From a checkpoint of a small transformer trained on Wikipedia: LayerNorm before each block, biases.
MLP neurons of a small language model. Each row is named by its layer, matrix (up: input weights) and neuron, and shows model dimensions 144-239. Each number is 128 + 32 x the weight over its row's rms, rounded and kept within 0 to 255.
A block is one neuron, or neurons of one layer that tend to fire together. After each block is what it responds to, as a language model described it from the Wikipedia text at the highest values.

L2.up128 [ 72 155  97 109 113 145 121  62 113  62 169 149 129 148 144 155 171 142 159 154 129 144 117 179 133 123 162 106  88 103 131 178  72 115 126 118  79 132 143  80 154 123 131  54 151 149 165 170 107 140 140  64 119 183  99 168 161 135 102 127  82 142 120  95  86 241 169  90  91 123  82 144 111 132 144 133 120 172  96 181  78 105 132 125 125 127 137 124 131 117 142 128 135 133 117 130]
L2.up270 [135 148 158 142  95 150 154 143 127 134 116 159 137 136 109 134 175  94 151 177 170 137 138 138 119  92 118 168 182 150 102 135  93 191 122 134 188  96 156  87 135 134 123 111 104 132 106 112 117  93 168  61 125 138 137 141  86  86  89 138 120 157 157 133 161  48 181  97 174  93 119 131 132 123 123  51  75 127 103 155 142 135 126  88  68  49 118 151 150 110  64 164  98 146 128 120]
L2.up546 [108 149 182 144  89  85 127 142 137  93 121  79 116 151 172 133 121  82  86 127 145 117 163 127 112 170 142 101 197 126 130 133 152 136 144 104 140 137  83 168 118  74 128 121 151  88 146 100 128 244 167 136 159 117  85 106 110  89 150 126 210 112 126 115 121 144  96 105 154  97 146 103 146 151 185 142  89 116 194 123 114  91 141 183 148 173 123 145  92  84 129 188 119 103 148 151]
L2.up570 [115  90 101 126 125 155 142  92 154 107 181 134 157 128 129 145 153 147 176  83 132 106 176 130 157  91 108 117 112 118 117 137 102 108  92  91 147 106  95  86 118  58  92 101 175 107  89  94  50 153 111  50 101 140  60  95  99 112 109 109 106 141 138 117 161 128 172 100  69 140 176 139 155 119 128 124 154 102 103 152  56 192 135 180 101 169  78 163 129 178 111 136 106 187  86 143]
L2.up651 [118 131 122 115  97 128 153 162 150  80 163 173 107 172  96 122 184 149 147 132 125 163 165  93  90 141 146 123 134 127 101 130 167 101 186  59 107 147 177 154 128  93 121 117 152  88  55  76 137 170 172 121 105 183 129 135  75 164  87 148 151 177 195  86 146 150 115  65 170 145 161 120 133 100 145  86 176 182  64 177  96 137 109 177 114 137  58 129 137 151 141 104 165 187 107  73]
L2.up834 [115 118 131 101 161 129  99 108 152  83 140 138 153 113 125 114 158 110 118 130 102 153 128 127 139 150 158 153 153  69 171 124 140 141 118 104 122 126 168 103 147 148 127 115 171  62  96 151 128 174 177 137 109 193  78 157 102 118 122 162  90 112 175 172  62 134 176  94 134 155 141 116 120 147 157 162 164  90 141 192  60 152 119 170  54 162 165 171 117 153 137  80 116 113 110 176]
L2.up864 [143  61 118 132 150 136 120 107 149  93 122 109 141  98 114 122 175  88 119 109 184 163 165 154 103 132 115 120 143 111 157  61  94 167  76 118  92 100  56  71 167  88 142 141  97 145 116  94 106 105  80 113 179 158  94 133 135 164 197 123 216 138  70 117 141 195 189  57  95 106 113 170 168 131 115 102 148 141 118 156 111 156  94 118  94 117 111  93 181 177  70 203  49 199 120  61]
L2.up1021 [106  81 112 118 128 107 153 157 111  86 166 145 182  82 112 115 118 184 116 125 108 125 128 149 120 112 149 146 151 158 197 134 101 132 119  91 233 121  96 127 148 112  70 128 112 133 181 112 124 177 140 113 123 158 104 157 132  85 119 115 172 179 150 130 103 182 124 104 127  95 129  94  80 144 136 150 160 106 107 121 170  77  93 139  98  97 138 156 122 172  94  95 120  82 129 104]
The indefinite article "a" (rarely "A") in running prose, mid-sentence after prepositions, verbs or commas, as in "made a", "for a"; also the "a" starting "aired", "apiece".

L2.up41 [ 80  81 101 146  41 142 133 135 132 106  76 187 146 129 172 108 112 116 160 114 107 110 181  64 156 162 137 127  91  74  93 142 133 125 126 126 118 172 146 164 118 163 169 120 115 110 122 146 129 146 119 126  95 121 142 129  61 142  92 170 153 116 157 127 100 145 101 148 114 132 179 175 105 104 106 130 158 107 107 144 153 145 103 133 129 159 151 160 100 132 174 113 153  86  20 133]
L2.up67 [160 102 161  96 134 154 141 110 168 106 126 110  66 111 144  91 150  61 131 118 104 151 106 153 115  91  96  80 186 169 169 201  79  88  68 111 171  85 138 141 129 136  85 108 132 118 124 185 136 117 123 174  98  87 182 149 136 169 152 103 179 116 135  76 165 129 168 150 125 133 116 221 157 174 131  90 109 137 165 170 162 154  84 125 137 162 148 134 109 125 119  87 106  88  88 115]
L2.up136 [148 127 136  94 180  70 119 161 137 127 148 118  98  97 127 161  68 112  78 180 146 115 112 150 120 151  80 154 136 105 154 167 161 162 119 141 122 116 135 114  87 151  51 180 124 113  84 105  87 167 115 110 154 115 153 155 125  71 115 124 191 141 173  85  92  91 168 130  78 197 179 113  78 125 118 121 149 120 105 115  75 178 127  91 104 135 172  91 135 120 108 193  85 142 126 130]
L2.up169 [136 144 164 152  70 153 125 167 133  87  83 182  75 146 122 113  68  79  90 179 167 119 163 117 110 166  91 139 126  98 125 223 136 104 130 109 135 103 187 114 171 197 174 110 120 170 170 110 139 150 131 124 164  56 149 110  78 117 114 124 151 174 135 136 147  91 120 159 162 139  71 134 141  94 197 123  95  91 176  99 138 140 106 101 160 111  68 129 172 128 169 111  89 168 108 105]
L2.up705 [125 140 162 134 124 158 139 111 148  69 135 113 109  81  83  80 142 111 136 164 140 170  82 144 107 103 119 105  67 136 137 152 148 108 129  86 188  77 151 115 169 109 164 175 178 179 109 157 117  98 106  46 144 118 140 132 142 117 140 131 114 192 149 147 149 151 140  57 126 155 108 188 194 171 104 129 125 156 184 144 114 161  92 103 116  98 142 130 204 110  99  36 131 158 128 202]
L2.up740 [112  30 154 176 112 139 156  71 112 133 119 177 135 110 170 155  63  60 124 119  94 119 126 152 132 110 102  84 119 120 132 168 109  87 147 117 162 166 168 132 151 121 130 118 141 169  46  63 113 157 109  97  91 152 112 127 164 156 131 154 123 138 123 118 132  86 174 215 123 103 113 131  65 135 172 154 101 125 166 119 102 182  67 131 128 174 131  84  97 135  97  87 127 143  99 189]
L2.up940 [154 134 160 107 184 128 168 135 171 150  48 140 109 149 161 112 107 126 142 111  53 100 115 164 164 123 101 101 129 116 120 156 100  87 163  97 171  90 175  85 167 134  81 132 114 121 117 163 119 103 120  94 132 163 140 139 170 113 153  86 124 157 150  91 158  69 146  45 180 173 128 117  96 104 162 123 111 108 132 134 120 134 114  97 156 114 157 124 104 160 145 159 152 153  96  72]
L2.up998 [145 193 113 102 141  92 207 110 144 140  37 185 156 162 111 109 124 138 153 121 136 127 146 103 162 112  99 151 142 129 160 154 137 126 116  93 138 138 118 102 128 155 120 158 171 169  96 144  39 126  99 181 161 157 108  51 162  63 118 140 141 130 160 123  90 144 149 110 166  94  66  88 160 109 103 153 132 157  82 115  64 147  92  83 139 105  61 118 181 124 135 129 142 186  55 179]
Word-piece tokens containing "o", mostly "on" or "o", inside names and words, as in Dev-on, Tor-on-to, Col-on-el, Bo-els, do-ctors.

L5.up792 [140  92 117 137  58 138 146 116 113 132 220 141 145 130 128 162 151 153 121 172 192 158 151 116  71 161 165 183 106 112 173 133 164 181 138  81 119 185 147 136 156 121 222  81 160 132 124 115 123 143 118 132  96 130 149 134 105 135  69  86 158 131 110 120 115 182 171 158 108 132 118 126 134 138 127 106 180 110 106 160 125 112  93 160 165 113 132  69 150 120 117  74 106  91  98 163]
Pipe or semicolon separators in Wikipedia tables right before the final column of a row, as in header "Notes | Ref." or stat rows like "51 | 18".

L6.up423 [204 123  61 112 101 125 171 178 118 164 159 115 123 161 112 102 157 145  84 123 145 153 139  89 163 172 122 138 187 124  89 117 168 108 143  99 130 137 174 172 114 122  98 158 127 119 118 102 204 146 167 199  99 146 103  59 152 104 136 146 138 170 147 113 149 150 118 108 120 165 132 113 137 130 140 126 134 138 197 123 144 151 107 148 146 141 130 120 138  99 154 154 185  81 150  81]
L6.up502 [168 147 149  28 135  55  74  87  85 100 195 133 135 134 158 123 134 156 131 155 158  94 158 117 135 209 118 165  76 131 130 152 170 105 108  63 147 172 120 124 131 128 124 161 133  94 134 111  67 139 159 111 146 133 127 127 140  99 111 147 153 134 154 184 126 142 152 134 179 125 147 126 165 141 104  83 165  79 130 154 178 185 146  83 129 161 111 131 109 122 107 153 102 161 103 129]
L6.up823 [148 127 111 172 133 112 108 163  98 128 218 128  71 153 150 113 115 151  98 125 125 137 173  66 128 113  77 164  89 120 127 119  71 136 153  97 148 182 164 143 153 132 142 183 114  96 114  45 126  82  65 194  42  87 126 152 104 179 146 118 108 141 155  62 140  55 118 117 100 125  95 101 146 151 137 117 160  94 173 135 162  76 123 100 141 155 150 163 119 144 153 166 142 143 168  75]
L6.up870 [130  95 107 117 145 135  96 143 156 118 181 112  71 101 138 151  79 146 132 135 133 143 172 104 163 152  78 109 158 150  83 106  40 111  98  78  98 171 117 130 116  80 124 154 125  86  99  71  94  86 141 145 146 127 152 119 130 153  57 130  67 101 179 121 130 156 125 116 139 103 136 135 147 107  96 133 127 102 190 141 124  83 155 123 173 144 152 158 151 164 192 114  83 131 142  70]
L6.up913 [155 146 130  78 179 123 108 148 126 113 128 131  83 106 154 118 102 121 112 104 106 162 161  73 117 116 129 114 105  48  92 131  92 143 160 148  87 174 144 106 142  87 132 114 113 116 116 124 160  87 115 184 145 169 134  83 180 167  69 119 120 132 156 151 130 137 153 108 173 110 148 120 158 108 110 110 138  92  93 159 119  86 100 175 134  85 200  82 107  94 158 142 131 132 139  81]
L6.up999 [120  88  83 139 137  87 139 145 131 128 194  45 102 132 134 107 126 191 122  78 147 137 200 154 152 129  91  96 101 127 130  88 128  74 140  79 123 107 139 111 157 105 130  83 143  95 128 115 181 172 148  95 153 113 152 132 138  55 167 124 115 156 164 128 120 154 115 100 166 168 127  75 185 161 161 165 139 127 103 102 135 125  72 140 164 179  84 117 165 127  47  85  54 117 144 176]
L6.up1018 [179 161 107  80  99 102 102 174 151 126 173 124 132 130 142 105 149 150 112  62 161 151 127 104 143 154 156 117 182  96 151  91 121  89 102 129 120 130 186 139  96 227 182  95 107 180 101  94 126 148 119 117 123 104 128 127  69 138 125 161 164 162 104  96 153 115  98  93 147 137 128 121 108  43 158 138 129  73 161  98 131 119 163 147 117 120 106 150 122 137 106 106  69 142 149  93]
L6.up1022 [140  90 105 110 139 104 156 126 137  80 145 144 144 114 121 159 103  97  86 155 154 134 140 155 124 126 121 122  79 115 123 150 114  80 124  56 177 142 186 134  78 195  84 150 145 128  34 102 162  87 102 158 204  95 108 133 116  98 104 142  61 123 135 149 125 115 120  85  93 145 126 121 137 104 125 175  99 133 162 119 134 147 146 151 134 149 153 125 169 186 144 108 148 157 119 136]
Inner and final word pieces of personal surnames split into several tokens, as in Bert-ol-oni, How-ell, Kisely-ov, Bald-ock, plus some Latin taxon names.

L6.up116 [ 95 133 150 150 119 161 109  70 147 229 122 139 150 154 168  80 164 111 130 132 126 172 153  86 147 114  64  94 102 113 130 128 181 152 152 104 138 133  69 109 114  69 124 116 155  99 122 154 166 159 118 129 174 132 133 151 101 128 104 114  96 131  84 130  84 125 128 167  84 162 135 207 132 138 144 126  95  81 151 162 103 101 154  59 142 151  99 116 141 104 104 137 157 162 130  96]
L6.up251 [103  90 129 148 199 199  90 139 127 156 119 120 152 126 122 116 159  55 128 148 199  91 148 118 113 126 126 154 146 122 130  65 176 132 140  92 138 142 177 141 125  95 147  77 129 119 107  81 185 104 121  76 222 168 157 124 158 121 116 132 177 140 113 196 104 140 137 127 121 136 112 116 119 100  72  61 126 128  97 173 153 133  81 105  71  87  92 121 121 155 117 165 102 166 147 122]
L6.up313 [150 120 173 144 134 174  95 168 157 142 124  72 124 165 166 105  96 143 183 121 183 141  88 165 112 141 134 144  98 120 115 111 135 132 116 117 121  87 128  91 144  79 157 105 161 127 137  67  87 125 100  85 191 141 147 159 170  73 120 107 118  85 140 123 161 139 185 108  88 140 133 167  86 157  76 119 163  83  84 153  80 134  73 141  77  48 238 180 109  84 191 229 106 123 153 179]
L6.up332 [177 121 161 105 141  47  80 117  50 145 128 165 142 140 157  77 133 114 126 139 169 134 137 110 149 161 152 112 191 198 153  88 128 161 180 147  55 110 145 157 162 139 107 144 168 132 140 101 176 114 158 166 147 123 110 116 160 144 117  68 150  90 133 153 135 131 152 135 163 124 153 183 141 102 142  93 172 163 151  79 154 110 161  81 146 234 125  83 120 120 159 128 140 113 109  86]
L6.up460 [167  94 157  89 107 121 158 132 178 113 139 116 125 190 154 134 130 124 171 118 139  84 147 122 113 188 161 117 132 164 178  74 118  81 142 111 101  94  78 112  82 120  88 144 142  75 103 125  90 111 117 126 112 141 166 228  97 106 141 150 121 136 105 148 118 134 173 115 124 165 112 136 135 134 148 157  98 152 169 123 137 133 107  84  97  88 194 156 115 116 125 151 143 166 114  39]
L6.up492 [123  76 143  88 131 119 146  83 100 147 119  83  84 115  91 163 149 142  92  80 120 135 127 105 160 166  98 100  84 146  75 166 113 127 146 159 105 118 169 160 157 169 185 133 214  72 112 126 103  86 130 148 121 174 132  91 143  65  61 124 178 166 126 146 158  87 157 134 122  77 100 138  80 142 190 146 207 116 132 121  91 121  95 123 116  99 191 192 126 159 133 156  95 154 158 120]
L6.up792 [137 111 124  63 196 126 119 124 131 146  63  87  95 160 178 108  90 128 215  95 102 142 100 166 108 172 100 108 121 175 128 156 208 111 164 118  70 100 113 178 150 154 136  70 123  75 158 121 131 120  81  84 161 166 131  97 111 110 148 125 123 155 133 152 136 115 158 127 105 108 133 162 146  93 122 154  97 153  84 122 117 123 147 100 101 179 128 143  85  94 139 159 169 108 120 109]
L6.up883 [125 124  59 122 118 125 166 121  99 109 162 100 164  95  88 103 169  82  77 113 164 150 179  53 135 159 116 141 124  77 128 174 163 141 113 132 145 138 141 106 187 155 194 160 169 121 124 136 160  60 130 130 136 106 158  90 166  97 162 132 162 101  87 156 169  77 162 107 122 110  96 158  87 154 168 186 119 104 153  85 140 125 135 137  67 155 116 159  79 113 125 130  92 173  99 114]
The word piece right after a lone initial letter that opens a word, mostly in names, e.g. the a in Caesar and Caen, y in Dystopian, up in cupbearers.

L5.up821 [177 149  97 118 126 116 126  91 167  98 120 136  83 141 146 119  99 137 140 162  91 128 126 106 107 105  91  52 134  63 112 171 111 110 101 114 141 132 177 190 163 109 111  53 129 108 135 122 136 137 139  90  99 120 146 156 111 156 113 161 135 131 189  93  88 147 155 159 178 170 148 112 144  94  98  75 160 127 124 189 121 111 121 142 175 127  84 183 169 152 111 118 117  98 114 107]
Separators and connector words right after a number, anticipating another figure: parentheses, dashes, table pipes, "and", "or", "to" (e.g. 2.49 (63), 45 to 64, ISBN 978-0).

L2.up216 [126 186 110 127 126  96  95 112 174  71 183 101  91  89 106 147 116  95 128 103  92 112 131 132 145  88 135 109 133 133 148 105  57 146 106 119 152 107 126 150 153 121 159 131  89 130 131  86  82 130 143 134 123 133 131 147 112 132 149 134 113 131 101 144 104 148 156 132  85 129 149 113 127  92 129 127 111 181  93 140  72 173 127  94 146 114 114 111 150 193 174 175 115 122 145 170]
L2.up441 [ 60  93 170 110  62 147 128 126 154 100 104 176  98 154 123 108 184 108 146  90  99 110 189 145  94 122 140 122 116 127  94 162 111 125 103  93  99 151 145 132 117 117 202 130  91 148 129 134 135 113 137  87 107 197 145 130 113 105  93 165 121 127 167 174  69 117 123 132 143 135 178 111 132  70 107 141 113 139 140 151 113 138  82 100 175 143 124 153 106 185  50  75 155 112  96 103]
L2.up655 [ 86 158 139 144  98 171  78 101  85 112 130 130 152 130 112 133  88 103 128  94 158 158 171 135 136 127  77  94  80 165 154  99 146 188 102 128  96 131 138 153 108 116 111 130 166 125 159  94 100  91 150  74 133 153 143 144 141 147 146 165 190  94 148  77  82  80 141 168 161 132 167 116 126  95 157 126 134 176  58 134  46 169 126 128 158  73 156 100 133 106 157 128 122 150  76 155]
L2.up779 [121 142 156 139 111 105  84 132 126 136 139  94 105 177 158 117 152 153 202 124 133 105 150 107 132  95 156 102  94 125 145 117 185 129 157  97 103 154 101 118 175 106 173 113 179  98 141 181 128 136 133 145 136 125 182 134  75 162 150 113 129 146 109 170 127 122 107 134  65 199 121 160 118 135  85 129 179 118 164 133 139 108 100 129 182  80 105  78 125 124 103 123  81 137  80  72]
L2.up780 [122 190 128 143 154  98 107  96 127  66  97  75 104 129  97 138 105 144 156 186 103  78 131 168 116 121  85 172 142 140  80 181 147 121 104 132 107 133 113 130 128  79 174  69 167 100 128 125 184 113  96 118 112 141 168 124 142 129 168 173 152 119 109 170  74 151 100 156 119 192 109 119 173 157 101  89 174 109 134 127 125 131 198 140 110 105  79 130 194 145 188 143 116 173 115 169]
L2.up827 [110 138 147 134 121 129  67  81 131  81 147 141 146 135 102 132  81  71 186 139 137 128 105 144 125  74  81 156  99  87 110  83 149 174 125 145 149 142  79 150 170 161 113  85 110  94 189 114 118 116 136 133 167  84 123 112 146  91  83  92 120 115 102 156 139 151 113  53 149 121 114 168 158 107  99  71 142 146 137  76  76  78 148 203  85 129 184  91 131  99  93 133 119 161 118 119]
L2.up890 [102 125 147 128  94  87 117 127 164 116 161 114 141 173 153 155 107 122 141 165 136 124 155 137 125  78  99 161 111 117 110 105 124 130 153 100 125 127  94 129 144 109 149 136 129 100  94 108 143 132  56 185 130  98 128 113  97 159 127 131 116 125 125 132  87 122 138 124 110 140 176 114 134 137 137  97 162 101 134 113 150  90 100 159 119  72 143 140 176 172 188 100  64 126  81 157]
L2.up903 [ 79 133  89 131  93  89 102 182 129 107 159 124 135  92 106 126 111 103 104 182 129 159 130  72 130 101  99 114 122 206  70 133 132 147 134 142 140 147 139 111  90 121 124 173 155 178 170  62 102 134  95 136 119 159 147 112 117 170 177 105 166 124 127  83 120 124 116 120  89 123 177 152 142  31 109 153 196 131  88 141 100  95 147 163 192 154 161 147 136 200 154 120  93  94 107 110]
En dashes and hyphens joining two numbers in years, seasons, scores and ranges, such as 2010–11, 6–2 and 1918–2007, plus occasional slashes, elided l' and de.

L2.up71 [172 124 171  76 164 138  75 135 113 113 125  81  89  67  80 105 116 151 168  68 102 149 142  80 162 158 170 125 103 158 157 105  80 155 110 114 156  76 113 124 114 129  74 127 147  61 138 128 107 161  89 186  87 121 179 221 123 123 130 118 104 151 133 127 134 115 141 137 110 105 131 148 121 119 207 118 188 159 136 124 122 121  77 146 138 203 110 133 159 171 140 128 126 105 104 131]
L2.up282 [140 125  90 120 109 109  75 105 108  64 133 125 111 155 133 167 155 179 156 158 135 143 145 154 119 166 144 120 110 141 110 145  96 117 139 130 165 129 124 109 107 171 112 117  78  99 109 143 108  76 103 165 137 136 154 132 115 112 216 141 187 126 126 117 200 174 164 104 155 130 168 167  85 130 155 111 175 162 168 118  78 152  59 189 113 152 111 142 104 152 186 145  59 112 108 157]
L2.up289 [159 172 140 133 139 160 167 135 152 133 145 132  85 172  80 141  95 116 105 165 153 122  85  96 203 113 162 140 162  52 168 126 166  98 119 133 186  34 103  91 104 174  80 143 151 173 126 108 108 159  81 110  76 108 145 135 138 118 155 135 133  89 114 130 177  92 144 120 196 117 110 116  92  93 123  86 149 165 140 147  69 115  91 163 131  66 121 126 150 130 135 160 118 143 178 150]
L2.up317 [154 113  91 136  65  54 103 122 162 162 125 177 138 203 135 151 107 135  46 143 104  87 129  68 122 109 140 171 116 145 140  64 114 128 146  87 142 140  96  74 103 116 128 177 172 138 137 135  94 176 157  89 156  87 124 120 117  99 108 128 138 100 141 115  90 136 136 141  87 103  83  83 121  96  71 149 136  81 113 153 116  78 120 164  92 178 140 119 179 136 116 170 193 168  64 165]
L2.up347 [127 156 123 185 130 155 151  76  76  53 233  99  75  60 153 184 142 172 163  97 121 126 122  99 124 177 194  98 103 103 115  95 107 119 107 129 118 121 143 120 108 148  75 120 130  90 129 114 143 142 156 180  85 122  76 154  66 141 165 115 147 163 170  90 172  75 142 136 176 125 104 177 149 118 196 161 146 126  82  96 102 132 116  95 163 151  93  99 147  83 128  83  98 106 195  94]
L2.up538 [162 183 142  87 118  86 117  98 113  63 179 152 138 149 110 149  97 189  92 103  90 109 130 121 138 182 174 209 108 115 121 126 107 166  80  71  85  78 158 129  99 193 134 126 115 158  65  88 126  98 100 161 100 178  93 201 139  94 129 126 139 154  92 108 160  97 149 140 199 127 109 132 128 168 161 166 190  70 125 142 120 147 101 102 131  90 122 199  90 139 132 194 143 147 153 118]
L2.up583 [132 131  90 134 123 133 137 166 161  97 192 101 140 218  73 145 131 129 107 138 117 104 114 135 213 175  86 173 107  98  84 100 134 152  90 124 108  76 113 135  58 162  96 178 112 152 104  87  54 147 168 121 141 165 147 145 126  85 161 135 171 123 103 103 122 144 152 156 120 136 131 196 145  93 124  90 167 109 118 141  98  85 114  98 184  99 161  91 116 148 106 163 195  78 108 144]
L2.up951 [110 161 105 161 148 115 129 130 153  96 127 115  73 131  98 200 136 123 107  95 132 130  76 108  97 140 136 132 120 152 130 103 133 124  94  87 151 170 125 136  97 147 101 144 132  55 157  93 121 153 162 113 139  80 137 152 121 181 160 118 105 133 150 174 189 153 173 151 118 166 212 121 103  92 209 164  87  84 118 138 121  60 101 126  71 153  75  91 158 136 167 128  82 118 210  50]
Short word-internal pieces of a vowel plus p, b or g, such as ap, ag, ip, ub, in split words like Minneapolis, happened, recipe and Management.

L5.up551 [195 135 130 131  74 149 108 119 151 113  94 113  55 119  86 112 165 177 163  78 136 180 153 136 132 137 160  92  55 145 133  90 184 131 167 157 125 111 128 223 173 111 125 129 155 134 169 155  93 100 104 122 188 137 119 162 147 155 106 157  96 145 142 136 151 121 107 148 101 150 119 167 158 127  57 121 222 139 123 137 130 151 144 125 151  92 159 116 121 110 164 154 150 174 181  76]
Short vowel-led fragments (ac, en, ic, ro) right after a split word-opening consonant like f, d, b, St, inside words such as fractional, denied, sufficient.

L6.up210 [172 145 130 131 129  97 127  94 157  93 149 116 141 139 102 151 102  88 132 159 108  98 167 170  90 159 140 103 137 102 150 152 153 157  87 211  75 177 175  70 130 140 183 122 138  76  83  87 101 154 155 149 163 131 121 179 136 127 172  76  86 176 108 128 110 145 117 107  94  92 144  98 104 109 152 146 105 159  92 165 130 149  88 171  79 113  93 122  50 163 106 143 132 124 152 141]
L6.up254 [159  99 129  73 137  48 124  87 147 138 129 100 127 141 128 139  79 135 171 137 121  81 142  81 101 134 118 188 129 113 107 137  87 132 141  70 113  86  77 147 174 147 121 109 113 133  85 148 106 145 139 143 164 169 100 155 142 190 151  75  76 118 192 174  92 139 125  91 148 125 121 165 214 121 153 118 104 125 154 147 168 144 109  35 127  83 139 157 182 190 129 104 143 142 183 142]
L6.up587 [ 97 106 116 152 179  74 154 139 139  99 106 121 203 180 109 135 122 121 137 152 145 170 136 177 122  50 136 103 133 113 109 138 101 147 157 162 187 105 103 113 159 120 118 145 143 142 172 168  79 100 146  82 128 159 104 116 134 103 114  95 109 156 141 143 119 142 125 113 156 121 125 121 145  98 123 170 146 109 182 124  76  70 116 116 102 145  36 134  74 187 144 216 183 150  92 113]
L6.up616 [189 100 152  74  62 110 157 111 133 114  77 186  71 143 120  66 102 117 131 116 136 118 170 134 161 146 151 136 122 172 126 187 104  84  83 117 104 113  93 179 126 144 141 136 117 155 127  93 147 128 134 136  88 167 104 173 154 135 134 109  97 107 172 101 195  98 163 126 127  87 146  94 198 130 121 141 178 173 104 102 192  85  83 102 153 114 166 109 118 137 152 169  75 161 131  62]
L6.up795 [155 121 106 150 116 118  83 167 110 151 117 181 146 157 132 110  75 121 103  97 154 117 184 181 151 132 150  61  89 166 170 126 146 121 162 172 173 174 140  89 129  68 153 127 108 110  93 141 191 132 147 168 125 176 154  66 141  65  98 127  90 152  99 151  92  93 142 112  65 132 110 132 137 152  46 173 166 174 100 112 134 116 183 181 115 136 141 166  81  80 121 151 158 191  81 138]
L6.up905 [ 86  80 172 103 126 133 125 160 163 101 176  44 121 111 135 164 130 104 142 154 115 115 109  71  90 153 141 175  80 116 136 119 111 183 127 105 112  88 111 149  51 132 181 119  92 150 170 103 134 144 128 128 102 113  80 111  69 171 135 121 122 146 104 164 155 117 107 102 165  96 155 110 119 101 131 111 159  33 107 171 165 131 106 113 128  94 101 122 126 143 175  47 109 127  85  82]
L6.up920 [163 121  87  92 166  83 150 123 140 157 106 108 119 134 105 130 188  92 132 199 146  40 174 100 145 140 126 146  80 101 106 141 137 110 160 103 124 158 109 179 166 149 121  77 118 141 121 140 115 151  43 155 163 134 150 133 141 117  84  91 104 160 163 130 147 142 121 167 113 185 143 126 182 130 137 115 166 167 124  75 120  79 164 117  82  74 168 151 110 145 125  83 112 196 142  82]
L6.up921 [115  99 115  89 116 188 125 154 135  93 126 148 131 152  84  91 113 108  91 156 189 142 165 196 105 114 155 158  92 133  98  98 181 117 171 108 134 131 129 127 158 136 109 155 112 119 106 140 107 141 152 157 213 120  88 126 148  81 118 158 133 159 152 147 103  75 113 197  95 109 128 136 152 125 114 143 154 214 154 120 131 129 153 115 166 173 169 138  74 133 188  81 132 148 103  77]
Mainly a or the right after is or was opening a defining predicate, as in was a Russian, is the oldest; also mid-word pieces like sp-ot, c-ent.

L5.up136 [156 113 156  97  87 107  92 144 168 114  86 108  36 118 154 160 170 154 135  86 137 120 138 105 184  99 108 102 132 140 123 176 121  79 115  73 113 182 159 133 193 151 109 126 107 102 168 135 102 120 107 169 127 109  71 174  99 100  74 128 126 131 126  93 130  99  82 104  53 142 138 120  65  54 123 116 114 139 195 151 114 141 138 176 189 140 102  72 108 134  91 101 165 148 181 101]
Word-piece tokens inside proper names, mostly surnames and place names, in lists, cast credits and tables, such as Kn-ight, Sand-bor-g, Peter-bor-ough.